Part of a small language model's weights: width 256, RMSNorm before each block.
MLP neurons of a small language model. Each row is named by its layer, matrix (down: output weights) and neuron, and shows model dimensions 80-143. Each number is 128 + 32 x the weight over its row's rms, rounded and kept within 0 to 255. A neuron's up and down rows have the sign that makes its largest values positive.
Before each neuron's rows, "fires before" lists the tokens most often just after its 100 highest values on Wikipedia text that the model never trained on.

fires before: " the", " that", " \"", " it", " he"
L8.down296 [ 63 110 178  99 128 132 184 152 168   0 166 136  94 113 125 133 120 111 153 126 186 118  70  86 125 137 137 153  99 112 100  95  96 115 140 124 138  85  75 123 111 107 106 105 127  90 153 125 107 127 100 104 129 104 146 116 125 118 161  96 166 156  94 146]

fires before: "\n"
L7.down541 [135 168 105 126  75  58  95 112 109 146 138 141 123 116 151 167 168 146 141 187 123 124 144 133  71 167 143 150 132 190 142 146 120 165  88 168 105 213 156 162 122 156 115 115  77 105 148 136 114 175 160 105 158 153 104  88 155 190 105 152 129 123 112 173]

fires before: " |", "0", " ", "–", " the", " Korea"
L8.down498 [ 87 125 143  81 184 132  77 115 140 132 120  42  96  75 164 112  91 161 186 161 162 145  89 130  89  88 104 140 168 104 137 117 143 174 111  95 177 177 178 181 106 115 136 123  77 115 159 101 140 126 163 162 169 108  57 151 141  81 133 148 131  92 143  88]

fires before: " ", " Bronze", " D", " Li"
L7.down579 [118 142 135 144  89 154  82 137  84 127 109 152 101  83 115 101 119 139 112 134 138 163 175 172 157 156 157 141 125 132 132 173  92 116 179 117 145  92  93 185 130 119 139 144 104 128  95 152  83 143 115 146 156 121 163 103  68 117  50 111 137  82 157 122]

fires before: "\n"
L4.down464 [ 98  99 118 177 105  99 107 153 174 172  80 191  78 162 116  98 176 146 121 155 127 121 123 153 167 103 167  86 124 110 118 208 118 136 139  84  99 155  93 123 114 135 108 158 123 141 125 160 122 123 164 149 149 142 140  94 110 165 127 125 189 110 151  89]

fires before: " ", "born", " the", " April"
L7.down498 [108 156 150 167  72 117  73  70 123 131 166 151 155 110 136  72 143 129 148 175  73 134  71 151 143 154  83 125 154 209  99 125 122 127 174 181 132 158  94 117 119 181  91  92 123 134 161 157 134 108 121 152 166 149 133 120 127 157 149 123 127 103 116 166]

fires before: ".", ")", "–", ").", "),"
L8.down6 [110 128 142  50 182 141 110  89 122 184 102  83  95 104  83 141 131 109 116 165 193 117 123 168 140 114 139 148 115  69  88 115 132 139 108 126 157 172 160 110 118 135  96 122 185  97 159 146 118  88 183 120 126 130 134  74 143 135 140 165 167  85 147 138]

fires before: "\n", " The", " It", " In", " ", " At"
L2.down540 [150 153 136 149  54 112 143 109 125 140 157 102 112 115 145  80 157 130 139 134 155 104 127 120 144 171 103 148 121  79 108 161 140  91  60 126 139  80 131 176 113 153  71 158  62 138 110 137  95  96 175 100  99 110 163  41  92 134 118 196 134 105 114 133]

fires before: " |", "le", " /"
L8.down170 [186  77 212 184 128 105 168 135 175 129 147  94  96 157 135 172  57 161 106 120 121 108 124  61 144 123 122 132 144  40 137 137 166 104 181 132 129 114  85 154 204  73 120 152 104 135 106 154 116  90 149 130 116  89 155 170 137  84  75  87 167 170 131 115]

fires before: "\n"
L9.down672 [147 173 174 151 158 134  89 112 166 228  97 112 118 117 143 170  92 142 147  90 133 169  83 102 160 156 169 136  55  87 149 108 134  89 151  73 166  71 143 131 203 138 130  93  93 125 153 190 132 141 154 126 105  94 133 157 135 108  96 140  96 141 134 137]

fires before: " ", " a", " the"
L9.down197 [116  83 103 111 108 121 127 215 133 153 126 100 113  60 133 119 149 172 161 123  85 153 123  81  83 115 163 127 112 116 154  95 150 165 124 139 103  82  96 111 133 148  93  58  93  68 142 194  79 171 136 146 148 125 154 186 125 205  70 108  90 135 138 155]

fires before: " |", "\n", "."
L8.down48 [194  81  97 126 126 101  87 125 185 123 135 107 119 127  93 120  70 169 114 133 161 161 167 172 155 140  97  86 125 156 158 125  59  88 149 137 125 115 122 184  43 162 194 157  92  82 111 145 185 144 136 130  97 169 115 167  98 113 180 157 111 167 132 130]

fires before: " the", " her"
L8.down396 [121 169 169  77 186 152 177 114 143  76  74 141 151 117 133 158 134 150  59 115 156 103  79  95 175 119  84  98 186 208 117 117 108  92 132 127  89  71 140  98  94 143 143  96 123 147 159  64 124 153 138  96 155 184 165 101 172 134 194 124 116  90 130 125]

fires before: "\n", " It", " The", " In", "9"
L9.down359 [ 80 119 165 113 139  80 136 151 129  99 112 108 114 121 178 144 104 124 118 143 133 117  73 143 122 167 159  57  92 160 136  94 142  84 129 171 136  82 215 141 162 135 111 177 104  54 106 130 119 129 101 105 129  92  67 129 166 119  92 156 163 128 113 132]

fires before: " "
L9.down271 [ 99 123 134 127 116 144 145 139 153  78 131 155  61  58 133 131 126 122 175 115 116 148 131 109 168 108 119 138 139 159  52 118 120 163 144 112 123 114 125 141 138 133 185  66 100 118 137 132 118 170 138 124 113  96 120 135 123 138 164 121 110 110 137 137]